config = dict(
    head_dim=64,
    hidden_act='tanh_gelu',
    init_std_qkv=0.0966,
    lr_mult_qkv=0.7,
    warmup_steps=0,
    decay_fraction=0.386,
)
MLP neurons of a small language model. Each row is named by its layer, matrix (up: input weights) and neuron, and shows model dimensions 48-143. Each number is 128 + 24 x the weight over its row's rms, rounded and kept within 0 to 255.
After each neuron's rows, "fires on" lists the tokens most often at its 100 highest values on Wikipedia text that the model never trained on. A number after a token or word is its count.

L4.up141 [ 90 135 141 135 146 148 150 142 110 139 106 185 156 114 105 175 144 147 132 155 155  92 103 108 119 126  91 154 136 135  80 107 100 129 134 104 135 132 126 144  88 169 151 171 171  97 132 130 132 117 105 156 112 150  86 102 156 117 124 114  93 153 146 144 157 118 106 168 137 102  82 140 108 127 108 137 105 139 132 151 112 146 152  95 101 105 125 116 121 130 111 155 143 141 107 138]
fires on: " and" 54, " as" 18, " or" 13, "," 6

L4.up456 [135 152 114 164 137 166 135 117 120 151 142 159  95 141 129 119 129 130 133 124 150 131 124 139 138 153 107 142 151 140 123 155 155 113 141 112 124 154 105 114 159 149 163 154 159 138 122 151 133 117 127 119  67 122 123 122 112 102 116 135  86 110 104 175 129 179 145  88 170 113 158 120 121  92 101 152 117  91  84 126 148 112 140 152 139 102 126 110 144 142 152 134 177 108  99 122]
fires on: "s" 43, " is" 8, " in" 6, "/" 6, "o" 4, "'" 4

L4.up904 [201 132 144  84 124 146 140 145 112 153  93 122 149 148  82 165 141 128 167 106 114 125 127 166 106 149 104 118 153 162 155 144 111 147 111 114  94 134  96  84 126 120 108 116 133 124 159 129 126 143  60 135 103  84 136 106 137  97 125 155 140 160 182 132 147 140 120 122 136 110 117 135 144 147 102 137 142 109 189  70 135 154 133 115 112 139  95 130 137 122 115  98  86  95  65 127]
fires on: " and" 20, "s" 15, "-" 9, "en" 7, "er" 6

L2.up463 [117 111 119 167  75 171 123 132 127 108 162 126 173 121 101 127 127 149 145 120 147 112 123 110 143 167 126 137 150 140 143 120 110 124  84 136 128 132 135 130 102 173  91 111 136 112 119 172 145 114 163  78 153 146 168  98 149 145 117 111 133  74 147  82 139 135 103 134 124 138 148  99 120 121 153 134 136  95 133 112 123 156 113 119 117 130 149 123 174 145 151 119 125 119 145 153]
fires on: "'" 54, "." 37

L2.up62 [147 129 101 112 120 128 156 158 144 149 135 113 182 126 143 146 151  81 110 136 132 143 132 131 130 135 110 116 130 104 140 121 120 117 104 175 182 108 169 137 133 146  87 174 155 140 116 153 108 105 127 128 129 159 114 101 145 189 115 143 103  83 149 151 105 140 119 123 140 137 100 115 112 117 145 134 143  32  74 162 143 138  96 118 123 158 144 134 131 107 128  89 128 128  88 137]
fires on: " over" 17, " per" 12, "per" 11, " as" 11, " in" 10, " vi" 8

L4.up572 [136 151 148 119 126 117 154 121 108  99 136 116  96  96  90 124 122 104 192 140 151 131 129 151 144 124 159 140 128 103 134 150 118 164  99 106 154  73 118 109 116 100 135 148 177 176 108 103 117  93  80 147  59 116 133 127 100 105 133 117 133 138 118 125 148 111 134 148 140  90 104 166 145 139 129 117 122 104 112 128 140 136  97 129  92  89 176 111 111 134 127 102  85 106 171 150]
fires on: "." 45, " Mc" 8, "en" 7, "ac" 5, "c" 4, "o" 4

L2.up482 [124 139 136 131 117 112 116 126 108  90 102 116 126 130 117  95 145 126 141 124 121 124 124 153 152 112 165 132 157 145 124 165 155 137 143 150 155 103 156 173 108 108 125 157  96 130 136 136 102 175 152 147 154 131  90  82 134 133 112  87 137 133 169 109 130 141 157 131 136 113 109 137 158 170 140 113 152 142 128 113 154 127 156  85 164 108 154 125  96 122 140 151 161 164 128 138]
fires on: " of" 40, "ed" 19, "'" 10, " Votes" 5, " the" 5

L4.up148 [187 143 145 104 111 143 158 152 150 115 129  81 113 138  85 148 174 121 146 119 112 100  83 119 113 157  90 112 153 135  83  91 124 102 124 135 125 115 129 136 131 118 136 161 146 112 126 169 134 132  86 149 120 121 108 128 164  81 102 138 168 130 153 157 110 128 131  88  95 163 113 153  82 160 131  58  88 158 151 111 121 130 160 146 124 133 105 124 118 126 142 101 128 153 108 110]
fires on: "ve" 14, "d" 12, "ed" 10, " of" 7, " and" 7, "ing" 7

L4.up894 [151  87 139 102 101 149  91 142 155  96 119 161 128  84 104 156 140 165 100 139 147 116 113 129 158 140 144 133 150 167 117 155 117 157  90 112 188 144 138 112 118 132  76 145 138  72 179 143  85 117 121 112 135 142 135 149 131 131 171 127 126 132 128 130 108 120  93 126 160 150 133 116 120 129  97 107 183 100 116 168 104 149  96 154  99 115  77 110 107 122 128 146 114 128 108 139]
fires on: "-" 21, "0" 17, "ed" 15, " and" 7, "ing" 5, "2" 5

L2.up195 [ 99  94 110  69 149 166 108 113 127 125 143 155 125 129 143 187 136 115 143 128 135 100 126 132 151 140 121 123 120 131 144 130 122 169 135 155 132 130 130 131 141  97 154 143 139 137  65 124 158 111  83 116 117 143 128 166  83 136 145 110 144 118  99 119 156  71 148 135 128  84 130 132 145 142 150 121 107 112  97 124  96 192 143 114 129 118 141  91 146 126 126  99 139 117 130 108]
fires on: "." 66, " |" 20, " Goals" 4

L4.up89 [123  87 140 125 143 102 139 146 159 105 142 131 137 151 123 160 125 137 113 144 140 139 138 150 147  77 165 118 162 145 108 129 144 132 105 135 153 152 115 155  96 165 150  95 118 124 109 163 134 167  67  77  97 113 117  99 136 106  96 124 134 104 127 121 144 135 134  84 101 133 159 147 132 149 114 149 207  94 124 105 106 118 114  89  88 138  83 102 140 167 135 161 143 137 114 108]
fires on: " of" 40, "-" 16, "al" 9, "ur" 5

L2.up561 [105 149 145 150 103 178 158 100 181 149 123 134 109 144  82 118 101 134 131 124 111 113 123 136 104 135 148 144  69 149 126 115 115 141 138 169 139 127 113 128 145  97 105 123 134 139 156 116 106 107 150 112  95 157 100 151  81 138 124 122 137 150 127  55 140 125 136 107 158 118 143 136 128 100 138 104 182 128 137  79  79 146 155 110 160 176 106 142 112 143 148 114 117 166 137 143]
fires on: " |" 16, "2" 13, "–" 11, " " 9, "3" 5, ")" 5

L4.up555 [125  87 107  66 145 107 125 109 142 125 166 116 110 114 112 133 111 142 111 147 114 132 172 140 131  89 142 189 140 118 139 189 145 138 141 137 127 142 100 108 102 110 135  98 128  92 127 119  88 113 167 136 151 155 132 105 113  99 147 140 157 169 151 101 178 131 116  96 123 154 156 157 147 128  84 106 132 107 139  88 132 153 127 131 105 129 162 158  76 119 121 105  95 125 117 104]
fires on: "ed" 31, " of" 13, " along" 7, "il" 5

L2.up395 [119 133 125 134 121 207 125 121 143 143 141 142  92 120  84 147 140 124 157 133 139  93 145 132 100 139 183 132 130 134 101 125 103 126 136 164 164 109 133 127 106 132  87 145  97 110 149 158 112 122 163 116 143 143  83 153 171 101 127 104 174  92 139  69 139 125  90 149 159 150 157 142 136 118 119 161 149 131 151 116 108 123 101  98 114 131  73 123  82 125 125 145 137 129  94 108]
fires on: "-" 44, "/" 22, "," 10, " and" 5, "]" 5, "'" 4

L4.up288 [149  75 130 136  99 103 135 184  84 102 129 156 135 123 114 116 131 128 124 106 116 122 141 113 116  88 147 140 143 139 107 122 139 159 143 148 127 149 158  80 115 110 139 143 124 116 134 139 102 117  79 153 143 147 116  62 116 111 159 105  88 156 144 136 129 158 172 106 119 124 131 161 148 154 129 128 161 117  89 150 130 148 127 182 150 126 130 178 103 108  93 143 100 142 114 143]
fires on: " of" 34, " the" 15, "ing" 8, "ed" 6, "d" 4

L2.up663 [121  97 104 124 141 165 126 130 131 120 140 114 134  86 138 175 141 145 112 149 151 111 148  83 100 105 101 155 130 168 141 123 135 128 121  94 122 168  91  80 119 109 111 157 169 149 111 129 110 158 150 117 101 132 141 116 143 148 115 101 110 154 141 112 105 125 113 148 140  91  90 118 101 153 146 129  76 146 149 148 122 142 119 133 138 137 173 131 128 123 151 117 143 176 104 107]
fires on: " |" 23, " as" 17, ";" 10, ")" 9, "\n" 8, "," 8

L4.up347 [ 99  94 139 116 126 142 139 103 144  98 165 124 116 105 161 159  94 126 125 125 145 110 114 145 159 141 101 109 135 126 201 155 111 108 112 151 116 126 183 145 120 134 153 151 126 173 134 138 113  67 139 147 151 141 138 177 147 133 154 119 149 162 150 106 112 123  99 152 113  88 104 116 162 164 140  98 133  88 106 162 125 124 101 121  92 127 134  95 140  97 128 123 159 112 149 134]
fires on: "n" 23, "." 13, "====" 9, " of" 6, "born" 6

L2.up242 [113 105 121 121  79 121 131 126 137 136 117 110  87 113 167 140  96 148 124 128 128 148 136 116 115 107 130 119 129 127 167 138 118 149 176 119 140 129 153 131 115 135  94 115 163  73 139 186 119 112  67  64 135 118 182 103 117 179 154 116 109 127 119 182 120 144 124 107 142  94 124 151 125 123 139  96 121 135 134 150 118  97 137 131 174 120 155 139 130 145 176 104  80 149 123 120]
fires on: "2" 20, "8" 13, "7" 12, "4" 11, "6" 11, "9" 10

L2.up712 [146 134 137 137 132 126 176  88 125 123 175 129 145 126 109 142 111 145 135 159 164  90 129 106 113 150 116 100 153 174 145  96 121 105 136  91 137 165 135 151 135  78 110 151 150 106 120 148 173 160 110  84  95 145 138 165 185 119  97 114 103 151 117 135 143 111 143  86 109 124 100 116 154 106 135 149 122 145 140 102 105 155 101 128 121 170 133 134 158 131 137  96 143 134 128 112]
fires on: ":" 26, "\n" 14, " Ph" 10, " (" 8, " non" 7, " female" 6

L4.up927 [142 108 115 154 103 152 181 118 132 110 131 173 115 164 135 127 151 118 114 175  85 114 134 117 151 159 110 148 110 167 122 114 141 131 161  93  98 171 115 135  99 132 142 123 131 125 149 137 117  76 175 114 122 158 109 134 135 146 149 149  82 142 108  83  96 133 129 114 160 125 125 124 126 180 113 113 123 144 131 148 104 126  96 148 146 108 115 165 113 132 151 163 163 148 137 101]
fires on: "2" 28, "1" 25, "0" 12, "5" 10, "8" 8, "4" 6

L2.up745 [ 99 111 141 124  80 121 176 140 165  94 136 121 119 126 101 118 114  94 112 154 196 125 175 150 117  96 160 136 109 114 103 114 108 142  90 118  82  97 116 111 163 154 103 104 112  79 170 131 153 159 109  89 116  91 148 113 140 118 139 161  94 150 149 114 159 182 159 110 125 115 127 126 177 112 174 139 122 144 106 172 164 143 158 107 157 123 140 135  95 108 129  98 114 126  99 148]
fires on: "\n" 31, " of" 28, " to" 23, " from" 5, "From" 4

L4.up230 [106 106 100 150 110 117 179 107 137  78 125 110 119 127 152 137 128 122 140  82 129 177 130 124 150  94 163 111 100 101 144 112 129 109 145  98 104 142  88 101 105 140 106  93 122 115 130 157 165 120 159 109 116 108 159 151 138 165 115 179 132 153 120  76 121 145 136 131 121 107 125 146 113 131 138 114  87 167 114 141 110 159 114 167 167 111 113 104 148 153  97 152 122 161 111 127]
fires on: "9" 70, "\n" 27

L2.up759 [113  94 173 135  84 145 134 119 144 157 127 113 159  83 110 153 144  88 132 150 155 124 103  91 119 103 134 162 129 183  97 119 112 104 147 130 104 136 140 132 108 151  97 158 132  83 137 138 129 152 153 105 137 143 131 120 120 125 155  97 128 140 162 168 149 150 120 137 113 127 102 150  97 103 134  99  96 149 123 121 172 121 127 160 131 142 121 140 137 135 110 106 121 125 102 118]
fires on: " the" 46, "," 18, " This" 7, " and" 6, " that" 5, " The" 5

L2.up398 [124 130 156 107  86  87 163 172 114 165  85 102 118 144 139 112 107 119 118  90 129 134 139 139 134 154 110 106 143 121 118 113 126  96 146 132  98 133  87 151 125 140  92 134 144 103 152 102 154 143 135 167 117 148 160  87 109  98 118 115 107 124 101  81 145  70  96 124 173 149 153 122 149 152  97 141 112 112 128 137 120 126 141 155  90 139  90 154 136 140 137 125 149 115 169 139]
fires on: "ta" 38, " c" 26, " Ta" 15, " b" 9, "ga" 7, "sh" 4

L4.up740 [169 146 134 120  72 156 118 170 124 153 141  94 137 118 111 100 156 106 154 140 121 136 131 141 146 127 123 103 144 141 153 129 128 160 109 199 152 151 150  44 102 135 119  96  93 114  84 122  71 189 125 138 136  88 112 106 123 141 122 107 127 121 128 130 137 177 172 126 154 115 132 121 164 150 135 119 114 126 111 153 134 119 123 114 121 151 139 140 121 138 122 159 126 109 163 135]
fires on: "'" 34, "ed" 11, " \"" 8, " US" 7, "d" 6, " " 5

L2.up685 [157 133 117 144 129  87 154 135 144 133 102 126 133 119 132 138 128 118 144 132 163 140  64 146 152 115 194 157 121  78 114 119 122 122 140 119  95 122 129 109 137  93 153 108 130 134 169 125 141 130 109  97 118  91 107 140  84 112 130 138 111 153 147 157 110 122 108  97 144 154 157 116 168 135 107 157 128 137 127 140  84 160 118 149 148 108  95 131  79 162 108 132 138 114 132 137]
fires on: "li" 42, " during" 9, "\n" 6, " honor" 5, "i" 4

L4.up360 [109  71 108 138 121 124 125 126  69 146 160 140 112 117 144 158 138 117 157  97 151 157 145 102 144 122 170 181  90  90 147 137 117 139 120 103 120 107 159 149 129 119 130 109 143 164 103 123 137 110 121 108 136 179 142 120  98 113 160 143 148 143 104  99  99 130 127 106  95 131 136  74 131 138 126 126 136 115 155 149 188  78 120 119 127  81 101 141 135 133 134  89 115 121  88 163]
fires on: ")" 65, "\"" 27, "." 8

L2.up562 [118 159 128 162 125 138 103 116 126 125 106  93 190 137 165 136 128 114 127 109 144 132 108 108  84 118 103  97 139 126 100  56 148 138 127 159 111  94 115 114 130 164 130 124 118 145 118 166 172 122 148 119 123 126 170 159 164  80 133 142 110 142 109 134 136 127  96 110 165 137 109 138 101 124 116 128 118 100 198  86 104 160 166 106 127  84  75 164 138 102 126 113 108 119 142 142]
fires on: " |" 31, "ate" 17, " year" 14, ":" 8, " (" 7

L2.up224 [136 101 156 101 151 125 142 120 101 132 174 120 137 114 155 160 117 142 141 133 121 116 127  77 140 140 116  97 150 135  85 157 137 176 150  89  98 116 178 171 148 133 119  95 139 132  99  93 110 123 118 104 109 128 134 115 123 144 188 104 138 107  90 144 125 112 109 107 134 109 109 158 142 102 119 103 137 125 120 134 138 155  89 131 148  88 126 145 124 123 139 116 124 118 129 121]
fires on: " |" 33, "2" 10, "6" 8, " was" 6, "1" 6, "3" 5

L4.up51 [139 139 114 146 126 122 102 118  88  93 136 136 136  96 184 159 116 109 149 156 119 142 151 124 139 152 113 121 104 155 106 207 156 120 115 151 112 142 133 125 121 114  91 141 127 136  80 121 143 125 157 159 173 137 105 142 170 132 144 125 128 171 165 113 162 167 125 122 125  85 153 114 104 141 124 116 120 128 115 105  49 125  84 156 155 155 165 151  84 131 153 135  99 111 144 156]
fires on: "d" 19, "w" 16, "." 14, ":" 6, "ch" 5

L2.up325 [146 120 152 114  93 135 116 112 153 202 133 114 149 130 121 123 117 106 134 133 125  89 135 107 130 127 130 115  89 111 156 101 107 111 106 121 145 117  98 116 114 158  73 125 108 110 143 135 112 176 151 129 117 165 152 118  77 179 113  96 152 150 114  88  84 128 102 124 106  90 145 121 113 146 119 138 143 110 112 132 131 131  69 106  99 150 156 143 132 110 141 112 143 159 126 127]
fires on: "." 21, "'" 16, " be" 11, "ul" 6, "f" 6, ")" 5

L2.up542 [105 145 136 112 123 148  84 150 116 130 155 166 134 146 119 111 144 112 141  84 123 136 160 172 124 138 150 125 117 132  99 163 132 136 121 134 115 115 116 174 112 115 110 106 108 122  95 103  97 129 146 152 127 119 118 130 117 166 145 109 145 115 138 129 147 127 170 126 140 118 129 140 142 127 133  64 120 100  99 135 151 130 174 147 114  98 132 110 114 180 119 118 111 138 152 136]
fires on: "." 78, "'" 10, " |" 8

L4.up50 [146 138  60 106 110 137 126  97 143 135 129 108 163 118 104 123 103 130 133 132 189 125 108 112 104 142 120 190 118 128 115 171 129  91 155 143 129 132 125 106 112  96 135 114 107 137 172 125 143 129 144 144 132 104 120 132 105 133 132 119 118 167 132 143 128 153 155 123 139 163 119 106 179 153 163 151 118 160 139 144 146 104 118 160 122 109 101  86  96 144 135  85 107 162 166 128]
fires on: "un" 12, "er" 12, "n" 10, "g" 9, "E" 8, "ü" 7

L2.up87 [140 161  65  97 108 101 123 118 105 126 107 152 153 151 142 116 114 128 137 143 182 147 116 141  88 127 127 133  94 132 153 136 159 138 141 153 129 146 154 184 135 114  97 140 146 107 117 136 128 106  97 121 112 142  95 144 136 118 161 135 129 164  57 144 120 135 104 119 132 143 126 123 143 165 128 134 164 146 128 120 142  89 121 123  89 149 102 108 141 117 149  93 133 115 130 142]
fires on: "hor" 16, " Ver" 10, " Her" 10, " Sp" 9, " Mor" 8, " Jo" 8

L4.up563 [146  86 153 122  93 140 122 136  90 133 112  99 115 136 128 111 111 117 135 106 102 118 156 166 113 138 120 174 102 141 136  83 112 145 157 121  96 104 123 130  68 132 116 146 142 106 111 132  71 135  94 113 111  88 142 110  93 138 111 146 131 145 104 128 116 150 169 106 154 171 129 109 132 139 114 154 124 130 148 160 140  92 125 163 117 106 129 164  93 158 124 102 134 166 147 167]
fires on: "s" 71, ")" 11

L4.up185 [131 155 146 183 127 120 131 117 138 152 135 106 114 123 100 151 163 136 155 134 106 145 130 111 142 129  77 156  91 122 105 138 102 122 124 114  96 134 134 131 118 134 131  97 165 126 125 136 122 153 179  95  90 112 137 114 138  58  95 125 137 154 141 146 132 123  97 109  96 113 113 128  87 140  96 101 153 148 120 154  89 127 169 107 157 129 119 136  90 132 140 107  81 107  98  71]
fires on: " of" 32, " team" 14, " (" 8, " club" 5, " and" 4

L2.up151 [148 105 152 114 149 164  93 162  77 121 137 150 118 111 173 143 101 160 139  94 141 152 114 106  52 107 139 141 147 157 140 146 147 123 145 142 142 139 143 143  91 124 158 106 128 136 161 104 104 124 111  84 123 137 111 127 123 140 116 114 116 139 146 122 113 126  92 143 144 122 163 113 120 134 124 110 136  93 148 121 173 166 107  95 154  97  90 141  74 164 121 149 117 137 109 108]
fires on: "-" 100

L2.up147 [126 101 128 167 122 172 118 106 155 132 110 134  80 118 149 157 117  91 163 104 111  69 142 138 159 163 123 115 134 143  79 145 127 114 163 128  90 102 131 131 148 128 151 101 146 111 139  89 145 156 141 139 133 157 136 151 132 129 132 135 112 151 147 130 159 151 118 153 162 128 135 101 174 124 116 131 151 134 108 105 114 121 136  91 188  94 111 117  79 123  93 124 123 146  96  92]
fires on: ";" 27, ":" 19, "," 9, "." 9, " —" 7, " include" 7

L2.up925 [102 136 181 125 102 140 126 140  81 111 115 153  87 118 120  89 101 110 139 138 119 113 138 157 165 113 128 144 157 158  83 113 163 139 102 150 120 121 114 186 135 112 141 135 108 131 129 181  80 108 156 132 135 141 130 128 139 110 132  76  80 136 111 162 140 154 129 111 138 155 108 123 110 130 122 122 115 126 135 133 167  98 171 135 110 138  79  91 118 135 135 154 128 133  90 143]
fires on: " of" 25, "ing" 20, " and" 14, "y" 12, "'" 7, "ial" 6

L2.up455 [125  96 142 146 112 126 132 133 101 160 141 114 164  83 133 153 172 119 153 158 147  84 119  92  92 121 206 174 159 117 122  49  97 105 143 127  82 114 121 140  95 152 122 142 143 136 136  97 134 168 113 130 152 108  82 132 118 102 140 149 145 146 141 122 121 143 128 104 117 133 100 123  93  91 132 131 112 107 113 117 127 118 142 166 131 150 131 156 129 133 148 113 127 128 125 123]
fires on: "s" 39, " between" 17, "°" 7, " over" 4, " games" 4

L2.up320 [131 104 147 145 137  83 146 124 138 189 110 127 142 111 104 130 121 108 164  99 165 164 107 107 101 114 150 114  97 150 103 156 146 130 101 133 178 119 133 115 130 119 128 138 113 135 152 139 109  85 164 133 150 151 103 105  88 148 140 129 103 151  96 140 125 136 131 126 167 109 117 129 132 134 114 111 142 104  95 102 171 159 113 173 141 116 157  97 121 123  93 108  97  98  91 140]
fires on: " con" 36, "As" 14, "con" 14, " Re" 10, " per" 7, " as" 7

L2.up436 [ 84 149 145 161 156  93 140  75  97 134 132 122 117 141 142 151 116 120 152 108 118 119 127 109 112 103 139 101 158 120 120  73 149 119 111 129 126  50 156 122 130 132 121  95 163 107  82 147 120 181 152 130 153 136 147 146 114  86 145 116 184  85 106  80 129 139 164 111 137 104 112 136 143 116 110  80 167 127 144 147 129 175 144 100 146 129 101  96  84 143 160  96 132  87 158 137]
fires on: " |" 68, ":" 19, ";" 5, "." 4

L4.up568 [108  98 141 148 150 144 141 104 108 122 148 113 118 121  86 145  76 160 102 162 125 106 169 158 124 115 120 126 154 141 119 137 167 166 135 117  86 111 160 147 104 116 128 112 134 103 119  92 105 119 106 156 117 128 121 111 189 141 177 130 107 164 154 129 132 158 148 126 123 150 169 131 165  87 113 131  98 166 160 119 109 102 104 160 133 111 160 147 137 136 128 117  89 146 145 174]
fires on: "ing" 39, "s" 29, " of" 7

L2.up893 [162 105 163 182 144 140 162 137 114 180 132 142 118 140 128 145 130 106 122 129 131 113 131 138 135 122 135  90 113 133  87 134 106 126 140 138  94 128 132 123 155 147 154 130 127 111 125 117  86 138 116 112 109 119 134 140 124 115  78 135 124 149 128  87 161 149 122 117 143 134 141 122  99 114  86 147  96  93 118 172 125 118 118  72 176 132 131 106 123 164  87  95 119 138  83  92]
fires on: ":" 23, " as" 19, " including" 15, " such" 12, " include" 9, " like" 7

L2.up464 [ 89 134 134  70 174 142 119 130 115 149 162 165 104 101 141 151 121  99 148  98 124  90 128 113 138 124 132 128 105 108 150 168 105 160  95 139 127 138 128 119 105 116 139 113 125 145 102 125 132 103 148 127 100 104 153 182  90 115 109  78 132  95 149 141 117 122 144 186 124 118 151 123  91 102 129  80 149 112 135 188 139 114 135 109  52 120 142 107 147 130 115 128 105 149 175 102]
fires on: "." 67

L2.up327 [114 130 108 130 103 110 151 158 106 112 184  89 148 125 165 127  95 134 184 132 139 125 134 157 169 123 163 146 157 131 146 135  80 123 132 158  64 114 133 131  94 135 125 122 161  94 125 128 104 116 150 112 151 164 150 133 136 120 162 131 123 110 122  88 104 122  84 123 124 102 152  93 154 132 124 178 145 156 137 126 127 131 104 113  75 142 134 113 157 128 157 100 159 118 105 144]
fires on: "." 62, "\"" 11, "==" 8, "====" 4

L4.up88 [142 119 106 148 104 146 139 150 132 174 138 106  98 125 119 133 136 155 146 141 137 124  85 129  99  84 170 142 141 132  99 141 134 181 152 123  92 103  88 109 125 100 130 133 143 123  80 136 152 136 130 154 135 128 147 128 124  94 124 158 122 105 115 161 119 123 123 116 123  83 150 105 154 166 117 128 134 127 155 147 152 159 152 117 114  81 144 126 153 176 157 149 116  87 144 124]
fires on: "e" 55, "t" 18, "ate" 8, "ly" 8

L4.up579 [122 146 121 156 119 127 168 141 183  90 152 124  88 115 127 113 114 148 117 141 176 160  75 101 144 110 140 127 129 152 116 111 141 128 150  88 147 169  95  85 131 119 111 106 128 129 143 166 131 103 123 112 110 127  92 130 145 134 133 141 121 149 161 107 171 133 127 102 114 124 136 155 174  90 137 129 137 130 119 101 121 164 123 150 118 122 145 114 103 139  87  90  90 117 134 176]
fires on: "\n" 47, "," 14, " and" 12

L2.up888 [103 149 172 123 130 132 146 105  97 167 121 106 132 133 160 124 128  89 105 120 143 122  92  92 143 140 183 100 120 139 116 108 129 111 153 144 128 137 138 131 168 146 124 154 158 121 125 109 105 155  85 125 141 122 126  94 154  78 105 141 131 130 149 110 140 187 162 114 128 101 129  97 118 162 155  76 124  87 102 131 111 131  85 122 136 112 149 141 125 113 145  72  99 117 170 156]
fires on: "°" 39, "′" 22, " over" 14, "″" 14, " nearly" 4

L4.up255 [ 88 145 126 144 145 130 161 117 125 112  92 128 142 136 100 174 139 193 183 160 156 117 135 133 132 124 115  97 147 159  99 122 136 101 139 132 140 105 128 105 145 109 122 194 140 133 116 127 132 148 127 166 184  98 135 105 164  80 164 115 151 116 133 144 174  98 141 134 136  93 145 138 128 121  60 144 139 115 170 136 165 128 120 157 134 128 133 117 162 141 139 103 166 114 149 151]
fires on: " |" 34, " as" 16, "," 11, "-" 10, "|" 9, " by" 6

L4.up249 [131 114 163 127 140 155 126 140 188  89 135  91 170 137 119 130 126 128 104 125 102 158 146 156 116 108 140 150 154 103 109 114 131 119  97 155 126 115 154 137 111 156 131 101 109 117 111 110  83 137 138  81 175 144 125 104 133 107 141 151 136 156 134 203 149 141 154 113 141  93  88 111 159 153 117 111 139 124 130 129  91 109  94 105  59 108 119  96 100 148 166 153 110 111 140 152]
fires on: " of" 51, "5" 10, "teen" 5, "2" 5, "ed" 4, "3" 4

L2.up669 [149 136  79 110 157 180 139  82 113  96  97 120  95 121 137 123 104 133 132 104 133 155 126 119 124 113 133 119 133 145 142 143  95 146  98 157 145 120 145 113 140  75 122 132  97 134 138 107 177 163 165 111 149  99 152  89 164  91 151 130 127 139 110 120 109 134 173 135 148 133 140 152 167 130 113 161 110  85 123 114 162 120 152 144  92 126  90 162 118  95 124 124  90 116 100 110]
fires on: " " 31, "==" 25, "W" 8, "---|---|---|---|" 8, " more" 4

L4.up18 [134 216 135 108  70 135 151 172 143 109 130 118 102 147 149 170  96 153 122 130 110 138  99 158 157 146  95 132 185 138 108 151 122  99 102 154 105 161 135  94 111 136 113 148 140  99 175 145 114 135 113 144  97 110 124 127 128 142 157 127 130 123 180 142  79 107 117 151 109 152 122 143  99 115 120 108 149 108 113 102 110 112 123  95 161 109 137 124 110 137 148 148 125 159  88 108]
fires on: "-" 47, " of" 15, " and" 6, "ly" 4, " " 4

L4.up834 [122  99 146 140  95 138 138 134 114 110 105 131 122  78 103 173 102 123 162 134 158 112 106 145 164 147 121 129 129 130 148  88 166 153 136  94 114 146 137 131 128 143 119 129 149 137 102 165  91 127  94 146 181 150 103 108 183 150 118 114 174 139 121 151 145 198 172 147 100 123 139 116 115  99  92 112 125 118 113 121  93 112  76 135 155 152 124 140 162  83 174 161 109 150 124 150]
fires on: " that" 30, "'" 10, "s" 8, ":" 7, "d" 6, "er" 5

L4.up433 [198 131 111 148 137 161 123 114 119 109 125 129 145 140 113 135 147 138 157 107 156 119 120 160 128 106 107 148 209 111 139 151 128 121 106 170 126 137 134 156 130 176 188 132 106 105 130 123  72 132 142 125 141 128 126 102 100 158  73 136  89 105 157 158 127 133 151 101 153 110 137 132 150 131  75 100 158 132 151  94 142 121 122 120  82 125  92 122  91 149 110 129 117 137 134 133]
fires on: " of" 46, "-" 6, "ment" 5

L2.up580 [126 168 179 158 179 104 120 124 154 162 118 119 120 103 130 133 139 141 117  91 143 142 110 160  51 163 140 123 124 129 121 119 131 112  86 130 140  84 108 144 166 109 108 102 148 117 114 117 122 153 151  92 129 147  99 125 118 141 140 131 129 145 122 121 123 127 125 125 147 109 113  92 148 125 111 111 135 111 115 116 137 136 150 112 121 149 137 138 154 131 133 131 112 135 115 143]
fires on: " as" 35, "-" 22, "As" 8, ":" 8

L4.up191 [117 154 146 178 119 161 133 118 115 112 125 157 101 103 117 101 112 140 110 164 160 126 165 147 114 163  75 156  88 138 157 113 153 180 110 100 128 148 112 205 111 116 117 122 127 111 157 132 136 127 116 169 112 140 129 116 110 129 129 110  89 113 123 153 166 162 138 108 131 122 153 136 112 128 119 167 133 105  97 139 117 140 102 119 138 154 168 117 154 123 145 134 130 123 147 171]
fires on: "'" 28, "or" 14, " such" 10, "s" 7

L4.up675 [ 97 114 132 110 139 175 139 166 126 105  81 154 135 136 128 114  93 145 124 164 142  88 110 168 148 158 133 172 160 130 148 104 142 156 127 139 114 123 168 153 106 178 148 145 123 130 127 131 123  90 118 162 157 124 156 163 131 128 142 115 111 139 124  74 115 150 119 133 135 136 109 115 159  92 101 135 116 141 155  92 144 153 117  98 129 157 104 137 138 122  89 116 117 139  95 157]
fires on: "ing" 15, "ed" 14, " stated" 11, " about" 10, " said" 9, " wrote" 5

L4.up343 [101 117  80 110 123 133 142 110 159 134 149 128 112 155 104 123 148 175 148 168 123 100 156 163 152 141 171 136  95 131  95 127 118 135 159 136 144 133 125 122 117 119  94 154 120 140 145 117  97 136 168 173 119 123  81 110 130 114 151 183  98 126  92 107 110 140 142 133 164 100 150 134 161 138 124 145 121 179 140  78 139 152 114 136 188  98 110 146 103 133 156 142 107 147 126 173]
fires on: "1" 34, "–" 19, "5" 11, "2" 11, "0" 8